config.toml
n_layer = 15
d_mlp = 832
activation = "swiglu"
attn_scale = 0.0884
init_std_up = 0.0406
batch_tokens = 65536
MLP neurons of a small language model. Each row is named by its layer, matrix (gate and up: input weights) and neuron, and shows model dimensions 160-255. Each number is 500 + 50 x the weight over its row's rms, rounded and kept within 0 to 999. Numbers have three digits each. A neuron's up and down rows have the sign that makes its largest values positive.
Before each neuron's rows, "fires on" lists the tokens most often at its 100 highest values on Wikipedia text that the model never trained on.

fires on: "ou"
L2.gate168:507480440519383574492423567603556468508469521547465416478521486497543476496478493558417475540604471614573546491468531509454575508553443450479532410536517520451476474529505506512516503501544546486586408523485492497527528562573528574474377373535490506575572528433459596527498471498485531520
L2.up168:507446453422491534445470410472433481494543458488491495415374515510499475450520498488469480470464464570573507402522527494524508632462502490580557480531457444470551522468501550550471597523441484565446483506366518507540486569486553512440487509471585520462550481595483397457386599492423550436

fires on: "ad", "ed", "a"
L6.gate80:559566482440453527457483509565505509508535466487534498510528569571463555458487494556436489532558527401495389568471432520488534472558535455521534533408512491496458546543440426450462377434595480587410455525398467533545542500453497559531475454459574525534535500512542409480554516514490465566
L6.up80:456535486562558505629543572476495441512535536604486472531377496394479564549574473553489595447521479513620424551518550458582546530509472484499431463445539488449468397536540503533526497486506561562412504490560497464436469534501511472476474580448527452504575539565505501417531572581500555467

fires on: "ing", "y", "0", "t", "th", "it"
L5.gate223:495510418508414493501529543560565490445478521492523537554519489490379483426442476588527547501437511535478445488471436564520460491526394584535516516466415523540417492589547435536549508459479477513499460425590605473533531479572408541541480510496495524529546539522530465489542492500502473572
L5.up223:520476558436564455589598511501435509525523416447575538477445582542555485449433560542522497576481488474483514417469527493521541437477495429476472501457470467571525589535481610534412502535460477491488627434466543525499482426483492441523561369490442409524542537472460410494589529529543392479

fires on: "9", "8", "'"
L12.gate789:451533566537528426476536426528459564557515496462460563481576572472502565513522494438543617442560430580554530503556601472452427446510533512511483459487584495532525590537532486460459507507553434540522543483539547484544489529535470524494448455548503522508491488500409570427378512559556446549
L12.up789:538432458496457518467567467548478501461510394425461492463550520520529496517503562449465532561431435525494566540524560487559535489488503562543468488561550509492518606620455493492583504405483496417572519557464552434485420463506523442511490512502421621488565526575450479487519567564507601483

fires on: "S", "C", "an", "n", "on", "j"
L5.gate104:491465576433481455521581523568534422508549450515591479461526546501477553525487521533568551456528475524575369427506438503558458486548517481501536563488407478458495568573428548469507498412553448571470398497584488577573544495567446399448597497466589481523506538435465512473571547502541495478
L5.up104:550498408427552466444501536509561586434515505538588421615472535448456474483495455494489543535477421471517481426456601547461460537422490443552396585574478449552445523533441501429490535453475464450535475482486484499408470546463414554485527502515537468548428538599518495580523489399522505567

fires on: "ation", "ag"
L6.gate147:450627483443563516546497494439531443493520534540465480545454564452494447507495514582456430483498485489513543487583421513537440466475574509548555523453574446500581426525579460524441473445525421487487473504449491612499471584470552523440489488439536487550525605417475471473451520579540502447
L6.up147:511434557575531502594550615528483474437436506430475530509473498520488617444415521519435535530492483454563502508569552553466498434430493480514536467447538499417509471514529504585423479476522519572499595462420491479450414508524487512503434372535469525488506532488442410534546557506504508564

fires on: "ot", " b", "y", "t", "id", "ro"
L12.gate681:502519462440611440505548420516603565516457439570549558505523476590419528474545517477446589497459495553412537418501536447505583450481515529534458497379534494517440513534534506552406483521545432540435544501587518505475485487445454516399484431470465527502537548520607521528539540503554453533
L12.up681:527492470434581491392549477530416566462468464412452479486540538538476583401431513544554514566511493508408528564429525527422432528544490469480576509495475426420473623494467609566530446574426413456454477456445493514446535487556509512550517525526492475495478478448427453476609468462511424544

fires on: "c", "d", "ou", "ed"
L4.gate653:563543495591479499510554540546476477541454456484574507511589563561471453489523530591506561429576491527432433575599464532450504505611508479529551394602542441397519396513511536481500513550448566556426493428475479447484433486531519495551550541537445571544523527474533550510459495390558456478
L4.up653:531477535495446564470480398585498546488478490417476541480428471569511514523562548482397522468474480480494533453466433615491498477524470514429564446508539513541549442429519474510544497497443455460491503435533405481566478538510433463455504503555441486468433492409538516488480451488539494499

fires on: "e", "he", "on", "ro", "ec", "an"
L9.gate239:489540511449389448449555524571563564534462512481470487544531579421494567550465529486469539378551555561476476444430523636551511525527473445542519583441574417511482526503437450505598560555544404558451516428462608557505459538495506444484456468469601520510506602542467565434609467489501433511
L9.up239:580479485554537544466532485516538480507493527484564490509581501522583432490586490517514476549455428538602496502479620516498499523567467475497591481607587393496467562473545499502518460432499506399488466445559503478374568478488468449473490470533546411577551479581460524500571542482498540456

fires on: "n", "in", "s", "'", "her"
L4.gate247:506567460478490480407461578552455450503568476501431411453572482540468488482479429470559540482500445479533447587562524490496530510546520586495471508465541572518526585567437459519397554491531451559468472495460495476524482416481619537470502497496490536555548565432469386488523461530526457493
L4.up247:499463442533466533438505498595421516436595466510530535416480616529558515526503463513507474486515464586595602500574503439484414519480552518504552522529465452560503468579531540497516583487487439452503584464415510461566532468560556530542490434544432582478505566553438375475543483500476482515

fires on: "y", "ec", "ir"
L6.gate657:507401453488436514467553491531511523542443476428507476479558477423481448507555494492502492485490549362475526511533469505539485440554461463478522561624475438530541466484550537552487505492559468436522433467476492516420544597404441399522517469447399577456505471472542557547482467550516438435
L6.up657:520456528464498522555497599555468526497552457470536601366571491410524477597507426481613475505445565540579535499513544487601389546555558515508427465492490483383434516466524543460452445500526483480472479531508511551558550506453448501530427505470535442631587418425499497532499558480508516542

fires on: "w", "ic", "i"
L11.gate0:547462451437440549482519516539513481543557531588418519474535486612484481554547490518474453486541489435611439546470534495563438448422414485535459462512500427540585444492569422449563550461519520573428414421570491467464425548516508529524489568485492556461586494414395461526530555492572568564
L11.up0:501475494435545453549484473539474528431479421502533547579401476424398458496441517506457555467470540569564528455483545567435466611502510490493491492478475525540446480536527578556487535517540478555456440396431492532533552394525482549505415578485541446438518432585486448558397493521510488584

fires on: "ar", "it", "h", "y", "n", "ep"
L3.gate256:424472494519455457545619538524501506459492501539590572485535465438484483358503498478568569531497445432505485531429553552510452551434437551494541519509482545450557523472481465414550480479500520533592551473470491506536436423529460491541467517495497556571478516462430435528546539463483501550
L3.up256:517448520479562551515535491542518453465479544472547510483517525494430528391445495510493436540530498459545563508419566577584495546442577494503509490460539517553505560469507522568476410484501547508532519453445457493518560519527429481547564481395392590512523466478505473559545509451536526476

fires on: "art", "U", "em", "ort", "am", "L"
L6.gate35:583489527504399491570437557504420404428478420465405504490503378437471488501451474528545532592537445544454533529519464480489551527565453504552457455577422574533554429448407512418489529509496494539450537449493458540443531458551550485445464546461485536463448534424451508594517533516553400489
L6.up35:483548392484577490443550547489495496487409466420482509483508523523512461499444444572492541600534423456528495504452532448440512518472459528428511449489542456548501453561465454530559490481563506516564441578458467528548575527443488456465428400539477535598464461529423544505463574451535539578

fires on: " R", " P", "re", "y", "n", " t"
L11.gate713:557484486448518506505539474534565513514509554413427463475547499521499588569594512508473463434462563464384497510527496502521400508542475531553563549521557474567490502559501428532392573408530512484476534456437521503554501580434532430481536509571520476506456523573498588519509452527530425500
L11.up713:568500404453443581570508538497561554514585499437473587467452452464449588570563482490571503462516484421511497436562484534581533434460435493507480483516615534474544527493473528426489469477450464514480509606404466457533602411472489459528430440591500546486509486501493436548531478524524525463

fires on: "z", "s", "Y", "t", " n", "y"
L9.gate506:534472571472443361546432404543611531536544493549502464577520444423424565503537502568545548440559467429439508452459400461531578504518510557469386559540546472425564485484470466518434496556459501464441407519425523462454518586392583431429485563471425549533490499501510534515580469520487476487
L9.up506:393534474457446534544530496546447460554459435538552521505454556498523527481490536589539411436512539571505480487528525378590480512509505492464470524405452442445490384491490447453457495564439542501498471516461502537472449476509457537573496456542431485521517471473475572466513469469513396605

fires on: "g", "y", "ed", "em", "er", "op"
L6.gate548:518475589504463450553560553491442513490527432411424492415564521507586455516421443559526483461447552445522546438549488489490455460532489400441536517519516450561484468484549527498486433466530490607455412530540488610390441501496473465439477478466579491527561459493494568527429418577439474514
L6.up548:547469573553505493616461566561593446551619516507438501556514509469569440567503542533525482577499500478528508480491500459524426598514574464460475497457433537477586524558475547460451489484501483541467514531504451496500501459496502470537541486547573407527484497426561584404449524465536392582

fires on: ",", "g", "d", "oc", "ed", "—"
L9.gate799:577548499490565530523483551487430517583483560399430487565565549528520500522574473552447445506549497495399454453459414553456468576581497449461553455539534565530535412505579477596378494581445532507559495428512429401472457489508479512562552612504414505540388511489493521544531419553593526502
L9.up799:525533475532480582499488409483478533517446541447477578533524458507498464449485539611487450618484606493511594464552486601521449569501507506396458548580501476490438514469557501514574471470527496550439500428415494403545482454443494533450562483531490474549490546454400485540531558517492461535

fires on: "p", "m", "es", "ow", "b", "w"
L5.gate47:491499491517481499473406489492534539563577504459324482456560514584595526485543467512495605505470467500508484548432536533501447504482556507563481510447526507524555511429551571409474546496518527469394433354598459477502448425494494453476474489489571476523573517430570458542506552528432574486
L5.up47:467462452474472399565397512542474490426510403461453480573544434458514524463507539558445515570425561430462585489481531557410485507544518514440407558520402492561492525526486459518552588563483473545463406476524512546466421505563414563463429421490581563532508491541465523492477489562548530499

fires on: "ort"
L2.gate392:502520554474489489536451540467548525373496395549458452468529447506481459500482537499596611489507454422414571537511540472557529475544426565558490422541476498516501493524416443420471378621481562427532518482522463502575421470490496553556479494579516590463480516480492577569412506542506418572
L2.up392:480492498606501605454453519474462390522462550507555482497552502533482491503448467504487577619522565446489575584517506478505461528505465465535546555482487564475408631487478482439559432466501455544501469465506516488575473496536471551477512481516477518506478515517513480602605532475460598512

fires on: "i", "le", "all", "l", "her", "ri"
L5.gate765:474546442534567467473488526458524465494577472452427484461435607509521446480411620507605580543404525451486541544460571495421559447594469527508461545563580550442458510472499504521524474470526456538576521565588623490477412483565518515477505467528472504486461592563493546535555384502515527473
L5.up765:489489449475452480475463522509554452506490502486385491440510498532475489536553500396457446570512582548466545508546429575394546523512508517435527571421491493474417452480586533566482462461540414361341428506478544441557453514538463545428460466553506436454549524541579498465515479475494574513

fires on: "ip", "ul", "d", "al", "um", "ic"
L5.gate281:415445444474588578396491483516560511463537509532451446512501470557518560519498498514443435485561485449479505563481489565551510605557492570486476557505499502515442510549489485527432508463477549588435520439539465437515466591562538639530533516576491543534455556435424505489461550543487448444
L5.up281:540496582556505477414389496443565536413402481480533449530513466489464445501543533453446520428475543532532524535521369480488507532461512501412540468518405496545479527540492568572511473435521420568473510470484454531492518441539468569455496544446556498520412454489490572621538483472513556593

fires on: "ed", "l", "r", "u", "g", "d"
L11.gate712:456505528358500460482439585469481442508516540502438564538530514520522449572519492488534544475536468475573545526406493476545410580473517449482428487530543478555402569436597567560531546523543441433510609509479566490434513376465481504572494508521471558551491503568439409551530445531527514498
L11.up712:449408492417441491535619548546521528451534487360531490565450420565501534456519506523471540479493478527509530550423490494521591582480464525538538498563410447468445571569482433543464454554494442444435486540560531468464510510512409558493535580546479466399519461579497432549556490540568471517

fires on: "ic", "ad", "it", "8", "6"
L6.gate461:517604530471461491586420558521444487482588512519526491505473508567428528514492492558532519514504481423563478510478504442528455512460573509467430511467468469533497495615590534464516583495511496494537430458513445443551505536407489446421509570444574435472578445445473483480458569502417453483
L6.up461:432463531496461448564497491553469455459427460398435576580441546480611504492477558518478577497505543524532520483468518539561527515554539472512581532509563453516473456594525562546479463450496582427509523472522512526544554558418487578479549387521526476437568398610440527560550523495467426560

fires on: "m", "o", "u", "ing", "d", "g"
L5.gate24:502437614466437510451477541426531501514472468518539609517513462556486503543508482542583484544465550541534560486560478517459521433417558421431469530561505503514477556447450492611551443558550467394514468423492518541481508436489446508517458519499502551459551515461406469613465475547587533540
L5.up24:443480470390486496572460515509460542450527454559428520510498520527584457381456392491513509480409551519534613486484410494512569487537461540532542543472481466500594462527459523436554470442494471495493591515608473554422579483643384465541473451522550466540560542528492540513527532546542434489

fires on: "ov", "P", "ul", "e", "ation"
L5.gate126:475590500384536593547584493462537464512532478493469566523519581469434524492642549527483518444558442593451508459509509444511475578450511489570465536555563515521459563530474436500551424437528466531544462550485465453627550462423594585420511511422548558504464556475569500457484551559543510407
L5.up126:554481481497527517480560482429475481518425517567475555504521561489586577443503508428587458443510399525468494499497548507492447534434459519573478529567475486502574435443443471520506534467359514546500608522514468467436526493537557469371407460526405455459523456467508474494511498546455532525

fires on: "ed", "t", "et", "e", "ing", "ad"
L12.gate198:467519485495422552527517494513479473426481510478597540511506544631490537491487469576432574522513465517455412545429433519546578525583464500402599523425552493417400537557426462588503534454620517562448533565428443516427438528534430435513565506479533460482513444481447501534529540483469510511
L12.up198:534501554483541473476447516522447510580532436493452463502461411507482581469489503475515512531524546635435445560459436563531550433495504572508582393491564511496597420563494479508510436476510546632451548539529555560463469601522505549580536431596486559454533434456530457519442472576484548541